From a checkpoint of a small transformer trained on Wikipedia: 10 heads of 32, rotary positions.
MLP neurons of a small language model. Each row is named by its layer, matrix (gate and up: input weights) and neuron, and shows model dimensions 176-239. Each number is 50 + 10 x the weight over its row's rms, rounded and kept within 0 to 99. A neuron's up and down rows have the sign that makes its largest values positive.
After each neuron's rows, "fires on" lists the tokens most often at its 100 highest values on Wikipedia text that the model never trained on. A number after a token or word is its count.

L2.gate423:54 54 67 40 59 41 60 45 56 53 50 65 49 44 53 51 51 54 41 50 35 47 46 55 43 70 36 43 34 52 50 43 61 36 39 54 69 48 40 51 50 82 29 66 39 41 47 53 56 52 48 40 48 42 48 62 45 43 52 56 65 55 41 58
L2.up423:71 70 73 42 55 57 46 36 57 39 50 47 51 35 46 44 38 45 44 61 46 61 50 35 65 72 40 47 44 37 49 53 59 45 57 50 65 48 42 44 45 53 46 58 37 47 65 61 53 58 50 56 54 53 62 52 34 51 57 67 50 35 41 43
fires on: "on" 27, "p" 19, "ay" 12, "ies" 9, "ile" 8, "and" 7

L2.gate706:40 76 53 59 52 53 46 40 57 73 57 52 42 50 40 45 52 44 53 60 58 47 54 54 53 66 55 83 59 51 51 44 41 33 73 32 54 44 29 69 61 55 55 59 45 46 66 55 53 61 68 49 61 45 64 38 49 40 34 46 20 37 44 54
L2.up706:56 54 40 47 36 51 44 46 58 57 32 49 65 53 46 48 50 51 38 61 35 38 50 48 47 55 47 39 69 60 40 26 48 38 34 61 49 69 57 44 51 47 53 43 39 54 67 49 58 31 52 62 50 36 56 42 58 41 69 58 31 56 53 58
fires on: "ust" 14, "ot" 12, "orn" 12, "id" 9, "e" 9

L3.gate617:45 50 35 42 56 24 44 47 64 37 60 43 41 47 57 61 66 58 58 62 47 42 40 47 41 38 28 60 39 47 41 53 42 45 50 58 47 50 66 35 51 45 60 46 38 45 47 39 25 59 44 49 49 52 44 53 56 49 20 51 41 42 45 54
L3.up617:54 47 43 43 55 51 58 67 58 65 54 43 47 36 46 58 33 46 66 60 55 44 64 70 44 44 55 53 45 38 73 46 60 61 54 77 44 58 40 32 67 44 56 64 48 61 68 48 54 38 34 38 66 50 44 53 36 55 58 58 54 46 44 47
fires on: "ing" 12, "ce" 10, "s" 10, "at" 9, "ance" 8, "ons" 6

L4.gate126:49 47 57 63 51 47 58 54 70 44 42 47 36 39 61 58 58 42 63 61 43 53 53 63 71 61 48 46 39 51 57 34 34 63 61 52 63 60 67 40 46 61 39 48 59 50 44 61 50 52 46 66 49 54 46 55 60 46 49 42 58 59 67 55
L4.up126:54 39 51 69 40 53 40 47 71 37 37 52 58 40 41 55 53 48 47 59 41 70 47 39 53 45 56 48 33 74 70 53 40 54 58 55 51 68 56 44 51 56 46 43 45 55 58 33 44 48 51 69 49 60 36 57 57 56 43 46 47 55 55 51
fires on: "ents" 15, "re" 14, "ow" 12, "or" 12, "s" 6, "ar" 5

L9.gate672:54 35 63 50 43 57 55 41 50 55 48 53 50 51 53 50 45 41 55 23 50 50 53 49 35 54 55 41 60 56 59 37 49 62 35 60 31 39 57 65 54 52 59 35 50 42 48 51 62 43 54 56 42 60 49 45 65 25 61 48 47 43 70 43
L9.up672:44 39 68 49 69 46 42 48 47 37 36 55 50 46 50 56 58 32 44 48 59 43 38 78 68 52 42 52 52 54 55 25 56 55 69 68 62 44 42 38 41 64 49 46 45 63 56 43 61 32 49 56 57 52 63 47 56 50 60 65 33 62 49 41
fires on: " in" 24, "°N" 16, " |" 13, " N" 9

L2.gate178:55 64 42 53 64 61 39 63 54 47 52 35 51 58 52 57 28 52 57 46 53 48 48 53 38 57 63 30 47 62 69 58 71 63 68 37 53 48 53 47 40 46 53 44 49 64 61 57 42 56 47 45 52 52 45 64 54 47 33 48 55 49 63 48
L2.up178:59 58 42 55 59 65 35 58 30 58 49 31 39 53 56 54 27 58 53 46 57 48 63 47 34 36 61 51 60 71 52 62 54 56 43 35 44 66 48 52 39 41 36 66 44 48 58 41 45 54 72 56 55 34 58 75 53 51 52 44 49 53 54 44
fires on: "l" 33, "t" 19, "ing" 12, "int" 11, "aint" 5, "ed" 4

L2.gate465:44 44 47 41 31 47 43 35 52 45 40 46 46 47 51 53 56 69 51 51 46 54 58 65 50 57 46 51 51 61 44 60 51 51 38 48 37 60 59 55 49 41 47 53 54 37 54 50 58 51 63 36 54 61 41 58 50 79 36 42 46 49 57 51
L2.up465:38 54 73 41 39 48 57 31 72 48 51 46 41 67 43 66 53 49 50 46 55 46 39 63 63 50 48 53 57 51 49 55 43 63 40 47 45 57 66 36 56 58 41 61 53 33 61 47 36 55 57 49 55 51 53 43 31 61 56 56 55 68 47 47
fires on: "ing" 24, "ot" 10, "ire" 9, "ment" 7, "er" 6

L5.gate666:46 46 37 56 53 54 50 63 55 47 61 60 44 55 73 52 68 51 40 39 41 38 42 62 51 70 58 50 52 49 59 40 51 47 42 50 51 47 62 51 28 44 62 42 71 39 45 36 62 45 31 29 56 55 68 55 49 33 60 47 46 57 48 46
L5.up666:52 53 46 56 41 29 64 50 51 63 53 41 48 51 49 43 40 24 46 42 56 41 36 52 33 61 73 48 76 37 26 51 46 55 63 53 61 56 50 50 29 65 61 69 40 46 50 64 40 62 41 43 47 59 56 46 36 36 39 55 68 67 63 48
fires on: "N" 15, "ed" 14, "s" 9, "ing" 8, "y" 7, "est" 6

L2.gate249:29 56 31 40 53 77 48 43 54 48 37 40 59 52 55 48 53 61 63 43 30 63 54 49 53 58 24 51 36 50 60 63 41 38 55 37 38 57 56 68 60 71 50 53 51 38 40 46 64 44 54 49 57 38 53 41 54 42 46 51 50 53 60 54
L2.up249:40 75 50 40 36 76 53 35 55 41 26 33 48 63 50 48 67 56 67 45 46 53 45 54 47 42 41 60 31 48 48 69 33 54 47 54 57 64 51 47 66 56 53 43 39 42 46 57 53 47 50 36 71 53 51 59 51 53 57 66 49 61 54 63
fires on: "ing" 20, "ame" 10, "han" 9, "ot" 8, "ed" 8, "ation" 7

L3.gate407:59 41 59 61 55 45 48 45 42 42 49 41 42 64 63 43 58 51 62 58 53 32 47 49 47 35 53 59 46 45 43 43 43 39 55 67 43 54 58 42 65 61 55 52 62 45 46 57 46 55 71 45 39 59 52 15 63 57 50 40 50 45 39 63
L3.up407:65 59 76 62 49 43 53 50 41 57 53 54 42 77 36 54 49 54 63 46 50 43 55 62 44 44 50 36 57 50 37 46 64 51 42 35 53 56 57 27 67 69 66 69 55 48 47 41 50 41 46 37 43 53 41 33 50 54 64 50 66 50 52 52
fires on: "ed" 14, "s" 14, "’" 7, "th" 6, "ing" 5, "197" 5

L4.gate166:49 41 64 49 59 58 53 63 45 57 74 68 54 71 45 56 54 57 49 60 52 45 64 50 46 55 51 45 39 56 53 73 53 40 60 49 40 45 58 51 55 51 55 57 38 45 44 46 56 26 49 59 49 41 38 66 49 68 44 63 49 46 49 52
L4.up166:54 50 41 41 56 41 47 47 53 52 52 59 42 65 54 80 41 54 45 48 31 71 61 50 66 48 46 60 39 60 44 58 36 61 47 36 70 54 38 48 43 56 41 34 53 40 54 62 29 57 73 62 45 56 43 58 50 54 56 47 43 54 59 55
fires on: "n" 26, "th" 18, "d" 15, "ad" 13, "ow" 8, "at" 5

L2.gate206:55 40 47 42 45 46 67 41 39 46 59 60 45 55 51 54 36 49 49 41 55 50 38 49 53 42 53 70 38 36 40 54 52 45 34 61 52 31 54 72 34 53 34 49 30 51 53 53 45 35 40 48 51 37 49 30 51 39 64 46 57 20 38 44
L2.up206:47 48 46 50 72 28 55 59 33 47 64 43 60 26 52 60 60 49 48 40 61 60 54 61 49 36 65 56 53 53 64 43 61 45 39 34 38 49 52 49 57 54 46 45 50 41 66 47 52 39 52 44 45 55 50 59 41 60 42 36 59 53 47 41
fires on: "ly" 29, "il" 17, "ian" 9, "ight" 7, "led" 5, "k" 5

L4.gate729:62 43 41 48 45 57 53 51 71 63 54 49 58 57 51 62 55 49 46 50 63 32 52 68 58 39 45 55 64 27 40 41 40 69 26 53 68 59 67 36 34 65 53 33 40 50 39 56 48 59 58 58 39 53 43 44 60 34 58 53 61 58 54 36
L4.up729:57 45 44 48 52 53 54 59 45 70 70 46 52 51 40 48 49 42 52 39 63 40 62 42 59 50 26 58 37 24 60 57 55 54 47 60 33 49 42 69 44 60 64 46 66 56 36 52 56 57 50 59 48 57 58 40 52 48 45 55 41 51 52 51
fires on: "e" 16, "m" 14, "d" 11, "o" 10, "im" 5, "ation" 5

L4.gate261:42 51 44 44 52 38 35 58 40 49 45 53 60 38 46 60 60 42 41 55 65 39 41 35 63 58 61 50 50 69 53 69 50 46 46 39 50 54 46 55 37 47 34 37 43 51 53 34 43 48 45 51 48 43 44 47 52 83 53 48 62 55 48 50
L4.up261:49 45 42 67 54 46 46 43 39 56 55 38 62 58 41 45 55 37 43 54 64 58 42 56 47 68 63 66 49 54 48 75 62 53 47 48 57 56 61 58 44 31 42 59 55 62 53 28 46 31 70 69 37 37 59 64 61 53 52 44 43 34 34 61
fires on: " is" 30, " was" 10, "le" 7, " –" 6, "ourn" 4, "ct" 4

L9.gate474:42 59 66 58 51 40 54 57 43 41 59 42 39 75 42 52 45 58 46 48 53 42 63 61 63 43 68 43 59 40 45 57 41 46 55 48 51 46 37 55 59 55 58 53 46 53 76 34 59 45 32 38 55 43 51 57 66 52 60 42 54 63 49 67
L9.up474:56 58 66 50 75 61 48 52 65 30 36 65 66 36 53 40 46 41 50 67 38 21 49 44 38 42 42 48 58 63 61 41 51 35 32 60 37 52 48 46 29 60 58 47 44 45 62 49 54 58 71 36 47 56 64 53 72 43 48 46 52 50 58 43
fires on: " to" 78, " in" 5

L10.gate770:60 47 51 37 61 61 36 24 37 59 52 49 55 36 41 56 42 53 46 59 36 50 61 63 42 52 55 47 46 58 47 60 58 38 48 51 67 42 56 33 49 48 50 42 59 48 62 32 28 52 55 55 64 48 51 42 52 63 46 59 44 50 51 45
L10.up770:61 58 58 44 47 41 31 31 71 49 59 66 33 45 39 60 55 51 32 50 51 66 32 60 32 49 50 55 42 51 37 48 42 49 74 36 48 45 48 61 40 54 59 64 56 66 61 68 63 48 51 73 35 57 28 75 60 34 55 53 41 42 50 52
fires on: " |" 39, "|" 14, "erv" 13, " " 8, "act" 6, " g" 4

L3.gate739:40 51 46 52 67 51 51 39 35 54 62 31 47 58 46 54 44 45 68 25 46 35 57 59 56 50 39 63 40 48 59 60 33 52 27 33 54 52 43 59 63 40 43 45 57 44 48 61 57 61 39 43 68 52 63 55 60 50 28 30 54 50 51 56
L3.up739:27 42 41 49 40 53 59 48 48 21 51 65 57 61 45 53 58 57 37 55 61 46 57 66 36 34 52 47 54 60 55 67 40 43 50 44 33 51 51 46 50 34 46 43 60 63 51 61 40 52 40 64 39 57 44 46 61 61 51 34 66 36 38 68
fires on: "ation" 21, "ement" 15, "ission" 11, "ing" 10, "der" 7

L3.gate191:55 36 29 53 45 55 64 39 62 50 42 53 51 45 55 47 46 48 40 44 51 32 50 43 65 71 50 52 60 23 61 50 49 65 51 41 62 51 44 36 24 49 66 59 50 55 47 57 43 57 52 37 50 50 33 59 51 43 49 48 56 51 55 52
L3.up191:53 33 62 51 57 53 47 56 49 45 46 37 63 52 56 55 49 24 39 26 41 46 42 39 48 49 42 52 53 25 47 45 50 79 52 54 45 56 44 51 52 38 72 51 50 57 53 74 27 69 53 46 66 64 42 36 71 57 56 54 48 59 65 52
fires on: " imp" 28, "est" 8, "p" 7, "ard" 7, "y" 7

L4.gate404:36 46 60 23 52 58 72 41 65 39 57 47 39 53 54 58 36 37 47 51 38 55 46 59 47 44 39 43 37 61 54 34 65 58 60 48 42 51 52 51 44 57 49 57 54 49 60 57 47 54 46 59 40 51 47 50 68 32 68 61 74 39 65 77
L4.up404:53 45 55 39 51 41 52 65 55 47 56 48 45 50 52 44 32 38 63 44 54 51 56 54 61 43 36 60 54 52 53 42 45 31 61 50 38 46 44 42 42 51 46 78 42 61 54 41 48 59 48 55 57 55 63 46 49 48 67 55 65 34 49 36
fires on: "o" 26, "." 13, "ay" 9, "j" 9, "h" 7, "p" 5

L9.gate88:48 55 58 63 65 55 61 67 55 43 52 45 27 41 71 67 55 60 46 50 42 48 64 44 50 59 48 59 43 35 46 46 48 43 60 46 39 42 51 66 57 47 44 53 42 45 48 47 52 45 40 37 37 46 40 59 49 35 36 43 38 63 46 65
L9.up88:62 51 57 49 64 70 67 53 54 51 37 57 66 48 42 58 43 53 48 64 42 28 61 29 36 50 49 61 50 59 50 56 46 56 43 49 54 47 61 56 31 49 39 62 53 53 52 36 46 64 57 40 63 58 39 50 63 49 50 42 56 46 48 40
fires on: " with" 17, " on" 12, " at" 10, " for" 8, " to" 8, " around" 6

L5.gate741:52 43 52 35 71 52 51 66 59 51 42 35 58 56 51 62 53 29 55 60 68 44 39 44 51 57 70 38 63 43 51 55 58 42 45 43 54 40 61 42 55 49 56 43 57 37 50 21 52 34 53 53 52 44 55 51 44 41 55 68 49 37 55 45
L5.up741:57 51 33 74 51 78 52 46 48 42 39 55 49 63 50 45 58 53 51 58 46 34 46 55 61 51 33 70 41 39 50 40 54 31 28 60 44 50 57 50 52 50 49 51 64 53 57 61 43 36 58 42 48 41 39 45 45 48 50 36 62 62 33 41
fires on: "es" 28, "ec" 17, "ex" 13, "ic" 12, "u" 8, "em" 4

L7.gate545:50 44 41 53 54 59 58 57 49 40 49 48 54 52 61 54 54 58 41 55 51 39 64 44 54 38 55 47 49 54 56 37 59 50 39 32 45 61 46 44 48 45 42 53 49 58 39 50 67 47 39 70 53 70 55 42 37 47 56 48 43 64 43 40
L7.up545:37 24 56 61 53 50 63 36 32 67 45 43 63 59 61 64 50 50 52 23 38 52 38 33 39 36 52 53 56 46 34 38 27 38 42 43 40 46 52 57 46 43 54 56 56 52 44 43 49 54 48 62 48 59 51 48 51 48 40 54 42 35 28 51
fires on: "ed" 11, "ing" 10, "ced" 9, "un" 9, "pt" 7, "ow" 7

L5.gate710:58 55 63 33 63 54 41 48 39 33 50 37 55 63 68 45 53 57 50 43 61 45 39 68 54 52 56 52 53 61 54 51 61 57 46 52 59 65 33 53 43 50 53 45 44 53 33 53 47 37 55 47 49 59 56 58 45 45 52 49 34 49 45 71
L5.up710:66 43 62 43 49 48 45 58 53 44 37 38 58 58 53 38 39 48 51 50 63 48 54 49 48 58 54 47 49 54 60 52 53 44 37 60 61 56 58 60 50 67 38 50 46 44 50 58 59 50 52 47 54 68 58 48 68 46 52 50 37 50 64 47
fires on: "r" 26, "ud" 17, "or" 14, "%" 11, "oun" 7, "l" 6

L3.gate185:59 45 54 32 41 46 42 63 57 52 61 61 51 67 47 41 40 55 32 68 70 56 62 54 64 40 46 49 55 43 40 43 54 50 61 47 62 56 54 54 53 67 61 41 69 61 45 73 37 49 63 51 48 65 58 46 38 64 46 45 41 48 60 25
L3.up185:59 40 43 39 55 47 42 52 35 44 51 58 58 42 46 56 39 68 36 62 61 49 47 36 43 41 52 44 47 39 37 49 67 35 54 56 52 40 54 52 52 53 49 45 68 55 56 52 56 51 53 56 37 64 64 49 44 64 56 44 34 48 72 32
fires on: "ation" 30, "ate" 10, "|" 10, "ility" 5, "ural" 5

L2.gate666:52 45 44 57 61 50 47 36 46 54 48 57 37 48 44 55 52 28 60 48 38 34 41 45 40 43 72 48 56 46 47 48 68 60 46 55 36 63 49 47 54 67 44 60 40 56 46 73 43 43 57 42 63 39 36 44 68 49 58 60 60 36 46 68
L2.up666:57 37 54 59 59 49 54 55 53 39 35 65 38 46 45 57 55 45 65 55 43 51 54 41 36 38 52 14 41 42 38 40 54 60 50 42 41 54 46 56 62 54 49 61 58 49 45 55 43 57 50 29 58 55 38 28 44 59 58 63 57 58 54 60
fires on: "ed" 39, "ated" 10, "amed" 8, "ose" 8, "ert" 8, "ing" 6

L4.gate229:58 66 50 64 33 77 27 49 39 51 46 39 38 59 35 60 54 70 43 41 50 65 56 60 59 42 69 59 45 42 60 43 44 47 44 43 40 62 46 55 50 53 29 64 50 46 38 41 72 58 55 48 65 43 41 42 44 53 48 35 64 43 45 58
L4.up229:47 42 47 28 38 31 46 60 56 54 47 59 39 46 46 49 50 51 43 41 48 30 57 29 55 57 40 43 48 51 42 42 52 43 50 35 45 44 53 52 55 53 43 46 76 50 61 67 48 30 55 66 43 46 48 37 46 53 34 54 54 43 54 50
fires on: "'" 16, "ech" 11, "en" 8, "enn" 7, "im" 6, "\"" 6

L9.gate457:60 53 56 62 44 56 50 39 55 45 59 19 58 63 57 68 49 51 42 45 36 65 61 47 43 61 55 41 54 54 56 61 53 43 54 54 65 46 57 39 55 47 26 61 53 63 47 52 62 53 42 52 67 66 38 55 52 45 41 59 68 38 51 54
L9.up457:24 46 33 48 59 41 61 44 45 55 36 28 63 50 40 60 56 50 42 58 45 61 61 41 35 51 52 46 37 51 50 36 64 60 54 47 53 49 54 48 57 66 45 50 55 46 32 44 66 60 53 57 65 31 44 50 50 69 55 78 65 51 62 52
fires on: " Ass" 13, "al" 11, "emb" 10, "ff" 9, " ass" 7

L3.gate808:60 46 36 34 48 45 35 54 51 53 50 51 59 54 51 53 57 78 60 61 59 41 64 50 44 50 40 54 35 36 58 62 42 61 36 52 45 49 40 51 33 57 29 55 54 58 47 57 53 47 73 53 54 57 63 37 70 64 38 54 50 60 38 57
L3.up808:65 49 59 45 56 75 30 46 44 45 44 59 71 67 48 48 43 23 71 37 60 62 55 56 34 64 62 56 45 49 47 57 51 50 53 48 47 61 54 59 34 50 62 54 45 35 59 47 65 51 61 33 48 61 60 29 39 45 72 71 62 55 40 49
fires on: "ine" 15, "in" 13, "inal" 8, "ite" 6, "ound" 6, "el" 6

L3.gate534:58 57 56 53 36 44 43 45 52 63 40 38 52 59 58 51 51 63 49 34 55 40 48 54 63 50 41 61 53 43 37 61 42 54 55 65 54 56 36 51 54 54 36 86 33 43 41 56 50 56 45 45 56 49 49 51 38 64 64 53 54 52 42 42
L3.up534:36 49 63 35 46 47 38 50 60 38 29 43 52 41 45 59 48 47 51 48 34 43 57 64 52 55 48 36 59 56 41 65 50 50 61 47 59 53 52 36 54 65 55 74 53 56 41 46 48 46 65 36 59 43 53 56 27 52 44 48 39 53 40 48
fires on: "ing" 18, "epend" 12, "ment" 8, "in" 8, "ital" 8, "iel" 6

L9.gate190:27 49 49 59 47 56 55 47 66 37 52 56 35 62 45 62 52 41 56 45 26 76 29 42 45 53 47 54 56 48 50 61 69 39 52 51 42 42 49 44 60 44 37 60 48 46 57 47 44 37 35 55 51 61 24 42 46 46 60 55 52 67 62 67
L9.up190:51 63 76 66 43 43 57 62 32 47 42 31 66 47 49 36 42 65 68 44 43 37 66 53 59 40 41 50 46 45 49 46 47 31 44 57 55 56 59 68 50 39 42 55 56 67 36 34 38 58 30 40 46 59 59 45 48 47 50 53 59 59 58 37
fires on: " inter" 28, "ter" 12, "t" 7, "enc" 7

L2.gate277:45 60 55 45 68 58 49 42 55 50 42 70 35 59 66 51 64 48 41 67 45 28 48 52 38 47 45 38 45 59 53 55 53 51 56 54 52 49 52 29 36 44 34 55 54 45 59 63 75 47 41 51 61 56 52 54 50 54 51 54 61 75 61 51
L2.up277:40 83 40 55 50 53 31 44 39 45 66 46 55 49 43 49 47 33 58 55 45 35 49 51 51 62 47 68 59 39 56 83 68 50 55 47 36 46 41 35 52 52 27 45 58 58 51 50 80 49 54 46 43 47 65 53 31 28 63 75 56 40 51 50
fires on: "s" 24, "am" 13, "ld" 12, "h" 10, "wn" 8

L2.gate430:36 45 52 51 53 46 49 58 48 49 61 44 34 48 40 44 50 51 44 32 31 60 50 62 31 49 66 56 59 25 44 45 33 54 59 48 41 50 44 46 63 44 43 69 50 44 47 78 62 51 50 51 64 49 43 65 42 34 39 63 58 42 41 56
L2.up430:41 45 44 47 52 22 53 51 54 50 51 36 48 35 59 48 49 51 54 34 57 42 32 36 42 31 47 43 56 39 50 42 49 51 66 45 50 60 42 49 46 54 69 64 53 23 44 65 51 57 44 41 55 65 51 40 48 42 38 49 45 41 36 45
fires on: " other" 17, ";" 16, "—" 12, ")." 11, "ourn" 11, " –" 8

L2.gate535:52 44 48 49 66 66 60 58 34 44 48 60 53 51 54 56 57 56 60 57 61 33 62 58 46 40 59 31 49 43 64 59 77 51 39 51 45 47 43 62 47 36 50 39 39 53 61 57 52 54 48 46 54 47 32 55 50 67 34 45 59 51 52 66
L2.up535:51 34 65 52 52 54 47 53 57 64 35 31 54 43 58 51 23 34 45 52 49 48 59 50 50 55 41 45 54 66 54 45 51 54 69 46 57 50 39 39 44 47 38 58 44 35 53 52 34 62 48 45 51 49 57 41 49 42 30 45 51 57 43 53
fires on: "arg" 13, "ong" 11, "ed" 8, "ar" 8, "one" 7, "t" 7

L3.gate763:48 53 45 40 74 63 45 32 42 46 42 51 57 42 54 39 55 49 45 37 53 63 39 50 43 53 42 38 25 20 54 44 55 50 61 53 34 43 51 27 44 45 41 42 48 49 44 65 61 63 54 49 59 63 36 47 35 37 51 54 48 55 50 69
L3.up763:47 61 41 33 53 49 57 50 61 41 65 46 52 51 46 33 44 29 57 36 40 57 44 55 33 57 49 36 54 56 45 60 61 61 47 58 54 54 62 61 59 54 71 51 47 43 57 36 65 58 57 55 41 64 50 36 33 41 58 52 48 49 48 58
fires on: "ine" 16, "y" 15, "ill" 15, "el" 10, "ro" 8, "uch" 7

L3.gate284:53 47 46 54 70 58 45 64 45 64 58 70 52 44 45 56 35 67 50 55 40 56 46 37 55 44 50 60 56 67 55 56 43 47 78 35 45 40 53 43 64 43 49 56 58 49 53 49 58 44 43 63 42 47 36 43 43 51 33 53 55 53 59 46
L3.up284:41 52 44 46 62 44 42 48 60 63 67 47 56 46 49 44 47 59 58 51 55 53 35 49 60 47 54 51 41 40 56 47 64 52 46 54 39 43 43 44 52 32 50 53 54 49 42 38 42 36 57 75 42 37 41 51 52 39 59 51 67 56 52 43
fires on: "ad" 14, "o" 13, "ic" 13, " July" 6, "ard" 5, "as" 5

L7.gate673:64 40 48 44 55 43 53 48 45 46 49 68 59 43 53 48 48 48 44 28 55 46 32 52 45 41 61 55 44 46 43 58 84 37 53 51 34 57 42 45 53 29 48 48 57 65 53 40 41 59 31 55 64 38 49 45 63 58 25 66 51 56 52 66
L7.up673:57 56 50 68 50 49 40 48 68 57 54 37 60 48 53 51 67 51 43 64 58 57 47 65 51 28 49 50 56 69 44 46 58 47 43 31 48 54 36 54 57 52 49 62 68 51 37 58 32 42 51 46 56 68 63 67 44 54 43 39 35 42 44 61
fires on: "at" 22, "h" 14, "ov" 14, "ad" 8, "yl" 7

L7.gate355:52 54 35 61 53 70 39 36 46 44 66 39 34 58 41 41 37 38 63 65 50 69 49 43 66 60 62 40 49 48 41 54 54 44 45 36 41 49 65 48 66 63 31 44 56 39 26 63 49 51 65 66 34 40 53 33 41 44 50 56 57 41 62 67
L7.up355:61 50 39 67 52 58 39 57 48 27 39 51 50 57 56 55 63 50 42 44 36 59 48 56 37 41 52 38 39 41 57 42 52 54 48 50 40 55 43 49 49 52 67 52 33 51 56 65 55 46 62 51 49 59 62 68 43 54 56 52 45 51 34 54
fires on: "," 58, " the" 18, "ad" 5, "'" 4

L2.gate190:44 38 52 48 46 49 49 53 70 39 56 41 71 49 57 56 38 58 53 64 44 47 44 54 59 42 38 51 40 55 61 55 33 65 61 52 34 48 56 67 39 27 42 59 68 71 36 35 54 50 42 56 49 43 53 53 43 41 58 44 55 63 32 33
L2.up190:54 38 45 49 49 66 48 53 69 48 56 44 61 47 43 61 45 55 50 59 34 52 48 39 42 36 51 30 44 48 68 64 29 55 50 44 41 40 55 56 41 41 59 46 67 53 43 21 65 51 34 61 52 43 28 64 50 40 42 57 42 40 61 46
fires on: "er" 37, "ers" 28, "or" 14, "ents" 4

L2.gate397:63 40 52 39 55 52 62 40 60 46 37 55 41 58 60 66 43 50 67 62 36 32 51 39 54 51 43 51 57 56 56 56 25 46 42 45 56 55 51 48 53 34 48 54 47 64 48 43 34 55 63 50 60 61 49 44 42 68 54 51 54 48 51 54
L2.up397:45 48 66 66 41 45 65 57 48 59 38 46 64 40 47 54 39 29 49 37 21 53 48 37 50 54 57 70 42 51 52 52 28 46 47 45 53 63 45 48 54 47 64 52 45 63 54 58 41 49 62 60 72 68 51 48 52 54 34 72 45 48 51 68
fires on: "ed" 55, "ing" 16, "ood" 9

L5.gate286:47 41 51 57 73 43 48 68 53 41 36 33 43 59 49 48 56 61 50 59 85 54 50 64 51 65 68 34 42 31 58 56 58 39 44 40 22 32 60 58 76 54 40 31 51 57 41 45 44 58 30 35 39 54 47 56 69 59 55 37 52 31 39 59
L5.up286:58 59 41 54 40 63 54 64 45 42 47 54 48 54 45 63 31 50 46 56 64 40 49 55 53 39 58 65 66 30 44 36 36 61 51 38 49 52 66 59 49 52 30 33 37 57 42 51 37 52 47 62 51 46 52 34 65 55 31 39 55 55 36 47
fires on: "er" 26, "em" 16, "ex" 11, "am" 7, "ourn" 6, "enn" 5

L3.gate35:57 58 53 51 56 61 32 56 28 65 54 41 60 47 59 60 63 37 68 32 47 34 51 48 52 35 59 55 52 37 40 59 41 48 38 41 55 50 41 39 49 42 55 29 51 30 60 53 59 41 45 52 70 68 55 53 34 58 48 53 50 49 43 67
L3.up35:46 39 53 72 47 48 28 53 47 31 38 45 76 60 50 52 44 46 56 50 39 63 63 59 46 44 40 38 45 29 33 57 54 25 40 57 48 41 43 42 67 55 53 43 54 61 47 50 51 44 44 41 43 38 71 52 51 75 48 46 32 42 44 45
fires on: "s" 44, "ative" 15, "ation" 7, "ose" 6, "ing" 5

L4.gate129:43 74 43 45 59 29 26 62 44 58 38 66 42 54 57 54 67 52 50 55 52 33 53 60 48 46 60 60 52 58 46 59 54 37 46 45 56 49 58 36 42 41 36 52 55 47 49 53 41 47 46 24 50 38 60 42 48 65 44 52 56 55 55 65
L4.up129:60 45 32 43 63 37 50 43 37 54 55 33 48 53 61 40 59 54 56 51 60 42 52 49 61 64 59 46 60 48 53 44 56 50 71 64 56 49 50 45 48 50 41 57 44 62 56 47 57 46 66 53 60 53 60 43 63 47 50 51 47 42 57 46
fires on: "ed" 19, "le" 17, "ived" 7, "ated" 6, " was" 6

L3.gate108:54 61 52 65 46 45 57 58 56 58 54 44 37 59 53 48 58 42 59 45 36 49 67 67 64 46 50 53 58 46 51 36 45 36 61 47 55 44 37 49 63 71 52 49 56 34 54 69 64 56 63 44 59 42 54 62 54 39 64 57 57 36 41 62
L3.up108:62 56 36 37 50 52 52 51 59 35 48 54 66 54 46 59 56 52 51 55 60 47 60 51 35 58 58 52 61 45 37 55 52 34 40 62 59 53 44 57 61 50 42 43 47 51 36 47 51 35 85 39 60 35 49 47 54 53 58 60 48 59 41 46
fires on: "us" 11, "k" 9, "ot" 9, "on" 8, "e" 8, "per" 8

L2.gate378:32 42 73 50 48 37 54 60 50 47 45 49 28 59 56 59 44 45 70 60 45 56 53 64 57 48 62 57 56 39 57 40 56 47 33 44 55 48 69 44 53 46 45 47 37 63 48 38 57 49 31 45 45 50 50 45 61 35 56 57 51 64 65 39
L2.up378:23 59 44 47 67 40 36 71 42 38 41 51 38 53 48 61 50 62 56 55 45 55 53 55 51 46 50 36 54 42 47 45 51 43 39 42 43 58 69 69 50 36 48 42 54 58 49 40 65 63 31 55 56 58 63 47 67 53 45 49 45 39 63 28
fires on: "ed" 14, "ave" 9, "t" 8, "ust" 7, "ant" 6, "enc" 6

L2.gate461:71 67 44 53 63 60 42 67 47 60 61 31 47 47 51 58 49 49 41 53 43 51 51 44 62 46 41 56 42 49 71 55 57 47 47 48 56 53 48 71 57 40 56 66 49 54 55 63 79 44 47 61 48 51 54 40 64 24 42 55 50 51 53 51
L2.up461:48 57 37 27 64 43 36 49 48 60 48 38 61 73 55 71 71 31 58 56 36 35 44 62 45 50 36 59 50 37 61 70 48 59 58 49 47 62 51 38 57 45 56 48 63 56 44 50 62 48 37 33 46 41 51 43 43 38 64 55 48 44 46 67
fires on: "ad" 17, "est" 12, "z" 9, "s" 9, "am" 8